python train.py --num_hidden_layers=11 --hidden_size=256 --num_attention_heads=2 --num_key_value_heads=1 --head_dim=128 --intermediate_size=1536 --vocab_size=2048 --hidden_act="squared_relu" --norm="rmsnorm" --norm_place="pre" --norm_eps=1e-06 --positions="rope" --rope_theta=10000.0 --rope_fraction=1.0 --qk_norm=true --attn_scale=0.0884 --bias="none" --tie_word_embeddings=false --parallel_block=false --init="trunc" --init_std_qkv=0.0314 --init_std_o=0.0314 --init_std_up=0.0314 --init_std_down=0.0128 --optimizer="muon" --learning_rate=0.0148 --lr_mult_qkv=0.5 --lr_mult_o=2.0 --beta1=0.93 --lr_head=0.00579 --warmup_steps=31 --schedule="wsd" --decay_fraction=0.405 --decay_shape="linear" --final_lr_fraction=0.0 --batch_tokens=65536 --max_seq_len=256 --doc_mask=true --train_tokens=487400000 --max_steps=7438 --dataset="wikipedia_en"
MLP neurons of a small language model. Each row is named by its layer, matrix (up: input weights) and neuron, and shows model dimensions 48-175. Each number is 50 + 15 x the weight over its row's rms, rounded and kept within 0 to 99.
Before each neuron's rows, "fires after" lists the tokens most often just before its 100 highest values on Wikipedia text that the model never trained on. A number after a token or word is its count.

fires after: "1" 15, "5" 11, "4" 10, "3" 9, "8" 8, "ator" 8
L5.up395:58 65 98 47 49 49 55 35 43 27 49 80 58 65 56 46 66 43 37 46 30 50 31 62 24 36 36 51 37 31 61 42 67 46 49 69 50 44 51 69 41 49 49 64 75 64 32 47 49 59 34 20 45 37 50 63 58 61 55 38 61 51 34 45 50 48 52 30 42 46 54 62 54 85 78 63 47 63 24 46 72 54 37 34 46 40 49 45 02 57 33 70 34 81 26 65 53 55 56 55 55 29 68 52 35 35 17 57 18 45 53 74 35 37 54 76 21 33 63 48 44 46 61 67 39 51 31 71

fires after: " the" 23, " l" 10, "ou" 9, " L" 7, ":" 6, "," 5
L5.up447:53 35 34 52 36 53 57 50 46 73 77 49 39 39 32 65 56 51 26 63 51 34 51 30 37 92 52 60 45 54 51 39 59 48 40 59 41 52 73 46 45 99 37 34 70 25 62 56 72 65 31 35 76 64 66 43 53 61 49 24 64 64 45 44 33 65 37 34 35 47 29 59 60 63 76 39 35 23 58 69 58 62 38 31 71 53 53 72 53 47 49 48 56 32 26 59 57 35 44 40 61 42 15 52 34 51 45 56 52 72 57 36 31 48 47 27 16 45 37 47 49 17 42 49 65 39 33 49

fires after: " p" 18, " cont" 13, " stud" 9, "p" 6, " T" 6
L3.up606:59 56 69 35 64 36 51 61 54 78 57 60 66 40 32 31 51 61 59 48 16 55 41 45 54 69 76 47 35 16 48 46 34 51 57 22 63 68 35 83 59 42 53 44 46 43 53 26 50 63 25 39 49 42 37 67 56 55 50 76 62 36 29 48 68 36 46 55 43 44 41 64 41 37 50 51 32 66 44 61 50 56 37 37 69 44 54 50 68 50 51 74 48 61 68 41 38 34 47 44 53 52 33 42 54 51 68 64 42 61 49 49 51 30 31 45 72 55 57 75 41 58 85 35 30 59 66 60

fires after: " P" 18, " p" 11, " D" 10, " M" 9, "p" 8, " C" 6
L3.up292:42 49 10 54 62 37 55 43 83 58 47 28 41 53 39 56 62 50 32 51 50 54 48 45 41 49 53 63 36 47 61 36 57 49 36 30 57 43 47 64 11 66 52 26 52 33 54 43 40 63 64 21 20 47 37 62 57 60 58 64 53 26 30 53 52 32 25 56 44 55 41 42 74 54 21 41 59 81 30 27 60 44 27 62 62 25 36 39 48 67 73 71 45 50 64 53 44 25 54 67 58 48 71 39 56 57 58 58 66 53 47 83 41 54 41 32 36 50 63 45 47 23 56 54 30 38 66 58

fires after: "," 24, "el" 7, " re" 7, "om" 6, "–" 6, "ether" 5
L7.up1305:57 44 72 43 71 62 51 61 67 39 63 68 74 52 49 52 70 44 56 51 40 43 27 44 48 56 53 46 38 56 61 41 56 49 46 39 36 65 63 66 57 35 47 22 52 49 44 53 46 35 70 50 48 28 55 43 31 64 62 43 47 72 36 50 31 51 40 39 55 47 33 28 39 75 40 71 60 48 57 32 41 18 42 80 58 49 63 29 34 67 50 18 74 74 44 72 34 62 53 78 21 41 47 40 30 66 32 49 46 73 57 47 59 47 37 20 46 51 22 35 28 26 37 41 67 68 41 18

fires after: " e" 14, "he" 11, "w" 9, " w" 8, "te" 8
L4.up196:28 43 37 25 60 67 51 51 59 65 49 58 46 13 68 54 51 76 44 46 51 13 58 23 39 39 67 64 68 30 61 33 55 69 57 53 52 59 49 22 37 42 55 70 79 54 39 40 48 73 44 04 58 57 54 64 54 53 29 56 49 29 19 61 48 36 60 56 61 38 32 36 34 56 64 72 51 37 57 54 30 38 54 53 31 48 48 35 45 62 35 48 07 27 62 70 50 68 59 64 40 62 21 48 62 52 29 30 51 42 64 25 57 45 48 51 45 47 58 59 77 44 55 67 60 66 18 53

fires after: " con" 24, "f" 10, "c" 7, "′" 6, " Con" 6, " sur" 6
L3.up1367:61 38 43 39 74 56 66 52 49 49 71 24 42 54 65 38 35 58 66 00 43 41 21 38 43 65 56 41 65 35 36 54 60 67 59 31 37 32 88 51 47 43 47 31 43 59 18 56 49 48 56 44 58 47 41 61 46 28 69 55 22 59 33 50 51 42 44 64 60 62 36 64 40 44 33 27 60 77 73 50 66 54 41 62 38 53 33 43 35 56 39 30 41 64 46 73 48 37 73 61 58 66 65 31 71 69 39 65 74 58 45 38 65 51 84 40 43 55 51 54 55 44 70 44 47 45 68 54

fires after: "o" 18, "and" 14, " t" 9, "n" 7, "iz" 6, "d" 5
L3.up988:51 43 64 41 47 25 45 60 27 53 35 62 49 37 32 37 19 54 33 52 40 58 57 40 17 37 32 62 36 67 49 45 55 52 36 27 55 50 55 63 46 28 48 32 59 33 31 66 64 47 31 35 60 55 32 42 78 55 61 47 18 05 72 44 18 28 49 64 55 53 44 48 51 74 64 67 54 27 61 49 68 43 75 64 41 68 73 30 47 56 11 47 33 25 50 60 32 31 48 77 49 47 39 57 44 32 35 59 34 53 36 35 73 61 57 49 22 62 63 81 52 49 55 36 61 25 27 52

fires after: " con" 37, " in" 6, "′" 5, " b" 5, " Con" 5, " Br" 5
L3.up240:70 47 50 61 61 40 69 44 74 44 40 41 36 57 72 55 27 61 48 28 24 47 41 40 42 44 43 80 71 41 40 55 37 50 58 53 21 26 84 29 69 45 22 58 52 52 32 41 59 37 73 55 47 38 45 35 53 37 82 57 54 45 38 48 57 37 48 82 50 35 17 68 68 54 74 86 69 50 74 36 59 76 53 36 50 20 31 56 37 49 63 35 63 62 50 49 50 52 84 53 72 59 40 52 53 71 39 61 38 27 64 51 27 48 35 55 34 77 62 61 60 47 51 45 63 76 14 88

fires after: " " 31, " add" 9, "stru" 8, " develop" 4
L7.up516:42 42 39 28 56 39 33 49 65 50 62 07 57 32 38 59 41 52 54 49 70 29 57 44 57 69 62 23 50 59 30 48 45 38 24 77 55 59 37 48 55 29 36 47 62 50 17 88 35 70 35 39 51 71 53 59 54 54 58 26 48 62 46 36 61 60 46 57 49 31 54 55 51 63 63 39 45 60 51 19 48 53 55 58 60 42 46 48 38 55 51 62 20 46 61 59 56 33 26 33 39 66 30 69 74 44 98 25 50 53 62 26 74 66 43 33 25 56 26 23 74 72 28 48 41 56 39 55

fires after: "ra" 15, "ó" 13, "i" 9, " H" 8, " h" 7, "he" 5
L4.up453:28 23 60 50 38 44 51 40 25 15 59 58 35 36 45 37 82 48 53 35 54 56 39 46 64 34 45 46 62 34 06 70 50 81 60 33 47 59 52 53 14 56 36 49 68 48 35 31 27 65 49 56 49 54 51 55 57 11 35 37 61 35 43 36 38 41 32 66 42 41 56 68 65 41 54 56 44 42 48 56 47 55 43 68 50 37 67 58 69 48 81 56 22 57 58 57 53 35 37 70 46 69 44 43 34 77 69 48 77 75 65 63 58 50 51 44 34 31 41 44 46 75 75 51 29 57 65 26

fires after: "," 23, " the" 14, " is" 13, "'s" 8
L7.up928:48 44 55 24 37 32 22 45 65 89 61 38 48 52 49 63 41 63 22 63 76 41 50 47 14 75 47 48 50 26 48 37 43 67 70 36 47 51 73 63 40 51 46 39 55 64 64 57 50 57 45 43 54 51 72 73 42 78 51 46 72 58 50 42 25 49 58 57 65 52 59 33 43 73 77 57 57 61 29 13 46 52 40 52 43 22 72 74 79 43 22 83 34 45 59 64 37 42 39 32 52 44 87 67 50 31 54 65 57 53 49 49 48 73 64 47 14 42 49 60 41 45 44 40 70 22 48 67

fires after: " S" 19, "i" 12, " J" 8, " and" 6, " Sc" 5
L4.up414:41 61 53 71 50 53 69 80 30 58 55 64 56 55 39 65 67 31 75 38 61 45 35 55 69 71 64 47 49 47 41 44 65 57 50 52 55 12 57 34 74 63 63 32 41 38 78 25 57 46 31 29 84 52 46 50 57 80 69 26 29 81 49 59 75 37 76 51 57 24 48 81 30 69 61 54 70 59 54 16 50 52 44 56 55 44 47 50 44 45 66 77 48 51 41 36 37 92 38 42 30 27 47 33 63 72 42 70 60 48 53 44 49 63 58 84 48 50 34 41 34 27 38 52 55 38 43 49

fires after: " H" 23, " B" 15, " S" 6, " h" 6
L4.up386:67 22 43 63 35 41 40 78 42 54 38 53 11 47 55 49 62 41 38 53 45 66 25 46 32 54 40 54 81 46 27 58 58 75 52 67 55 68 56 71 58 24 40 28 44 40 60 55 53 25 16 59 46 51 89 43 37 57 60 38 89 53 66 42 47 60 35 43 77 59 58 39 53 49 37 38 92 52 73 61 50 54 75 61 22 55 71 43 46 38 66 45 30 41 39 56 61 41 47 58 39 55 50 14 51 68 34 60 51 51 65 39 64 47 29 32 39 44 56 55 44 66 46 54 68 60 57 55

fires after: "w" 14, "ther" 11, " County" 11, "ort" 7, "est" 6, " w" 5
L3.up1049:60 62 33 45 54 35 38 56 63 42 39 23 35 33 71 52 45 36 28 41 45 49 33 44 45 35 53 66 29 47 45 30 44 59 37 59 33 81 58 45 49 52 22 30 71 61 29 23 58 59 49 39 59 50 21 27 44 82 47 52 43 48 62 64 82 40 59 77 42 44 13 28 47 45 77 61 76 59 66 55 16 47 42 24 55 47 63 44 40 61 46 46 40 36 62 34 39 68 68 62 74 59 36 41 55 55 40 65 41 54 62 57 57 58 65 56 17 96 60 50 52 86 58 38 56 49 46 42

fires after: " M" 31, " m" 16, " re" 11, " Phil" 7, " C" 5
L3.up1453:77 61 47 42 48 33 54 30 70 31 47 32 67 38 60 67 50 61 42 39 37 66 54 80 68 41 56 35 45 71 34 53 54 51 68 33 52 25 52 58 39 46 80 65 34 46 50 56 42 64 48 24 67 17 42 17 48 42 57 39 77 50 55 49 68 32 43 65 23 26 71 31 51 75 56 38 62 57 45 71 61 45 33 60 99 34 72 69 55 36 41 61 35 43 16 58 40 62 57 61 75 45 47 55 68 48 49 42 48 61 41 32 53 63 45 46 50 50 40 51 42 77 59 42 71 65 55 36

fires after: " S" 30, " s" 17, " J" 12, " B" 4
L3.up1024:22 39 45 28 50 73 30 69 45 29 50 70 30 57 71 66 75 40 55 49 72 25 47 23 72 69 45 26 30 65 83 35 43 37 57 72 32 64 76 70 79 49 21 63 24 47 53 59 51 54 41 37 56 58 19 59 55 44 81 67 36 41 42 63 19 49 57 36 58 74 61 82 56 56 60 77 49 41 77 41 50 67 38 40 43 54 42 58 36 63 78 66 51 42 69 50 63 63 40 71 41 43 62 45 86 64 83 55 59 60 23 68 52 65 29 67 68 46 41 55 41 61 59 61 44 36 48 63

fires after: "4" 13, "9" 13, "0" 10, "6" 10, "3" 10, "8" 7
L3.up437:65 53 67 47 18 41 33 72 51 21 53 60 82 34 48 80 64 50 25 61 64 55 39 50 48 51 43 47 50 75 59 61 54 49 44 47 86 48 53 68 54 58 50 39 61 31 27 51 54 41 36 64 34 34 46 41 56 40 68 40 45 70 65 42 50 52 53 67 51 55 62 61 53 43 91 30 27 70 42 55 70 67 28 70 28 46 36 63 21 71 53 70 51 59 72 50 70 28 51 53 40 42 59 40 55 70 57 44 39 63 62 57 67 59 60 62 29 01 51 56 53 73 60 52 11 71 48 66

fires after: " c" 18, " At" 11, "ad" 10, " Phil" 7, " C" 6, " ad" 6
L4.up1239:64 33 50 59 43 19 71 30 41 34 55 40 02 32 57 47 80 73 40 52 54 55 40 61 40 45 47 46 46 53 53 17 49 57 15 39 27 51 66 54 40 59 64 72 47 12 36 33 44 75 55 57 66 26 73 46 53 35 56 76 49 39 56 56 59 65 63 42 14 53 83 43 40 67 36 82 46 48 57 61 54 63 38 20 71 65 36 38 40 50 42 56 55 39 30 45 63 40 48 54 63 59 51 28 67 25 42 48 56 44 58 51 68 80 60 71 64 65 59 63 66 59 63 61 44 39 58 72

fires after: " C" 26, " c" 13, " K" 13, " con" 6, "C" 5, "qu" 5
L3.up23:48 67 55 54 49 83 43 51 56 50 48 53 31 45 57 71 51 83 56 74 48 32 20 67 51 45 51 54 46 59 33 50 32 47 41 52 61 59 42 61 65 50 61 61 56 47 63 51 52 18 48 48 47 43 09 52 44 45 44 38 63 34 57 40 62 52 42 51 28 40 71 50 40 68 67 41 61 19 54 46 42 48 21 56 48 37 46 66 27 72 46 82 97 85 55 60 39 55 59 70 45 62 56 57 60 55 41 33 45 69 13 60 43 31 64 62 59 44 30 25 62 53 60 73 87 22 26 42

fires after: " p" 15, "p" 14, "b" 9, " s" 8, " W" 6
L3.up307:56 46 28 71 77 42 59 54 68 78 63 41 51 26 45 56 45 32 40 18 52 39 64 23 43 83 39 50 53 80 49 28 58 34 48 40 55 44 46 71 25 38 54 40 31 46 56 38 48 44 50 51 50 51 63 39 58 80 38 39 70 35 43 47 59 49 53 66 48 54 51 60 39 39 73 41 39 66 63 27 58 66 34 36 55 42 37 47 26 34 54 39 53 76 68 73 39 37 42 49 33 42 65 55 40 39 46 70 88 88 70 79 33 31 53 30 41 62 74 50 33 74 71 29 67 35 89 66

fires after: " C" 18, " T" 17, " c" 16, " on" 10, " reg" 6, "um" 5
L3.up862:45 45 29 49 77 58 71 41 16 52 64 49 43 25 36 47 70 53 62 30 52 39 60 67 55 49 42 47 25 38 32 56 53 60 88 64 50 54 42 43 37 60 75 40 85 57 60 57 49 43 35 67 45 51 65 71 06 43 63 55 39 12 68 53 71 73 36 58 48 36 63 49 37 48 33 48 56 33 31 62 73 29 56 50 53 50 57 66 41 75 45 34 69 69 61 48 36 23 79 72 64 81 55 60 45 77 42 49 60 39 37 34 56 39 52 59 43 40 44 65 43 44 37 49 58 45 27 40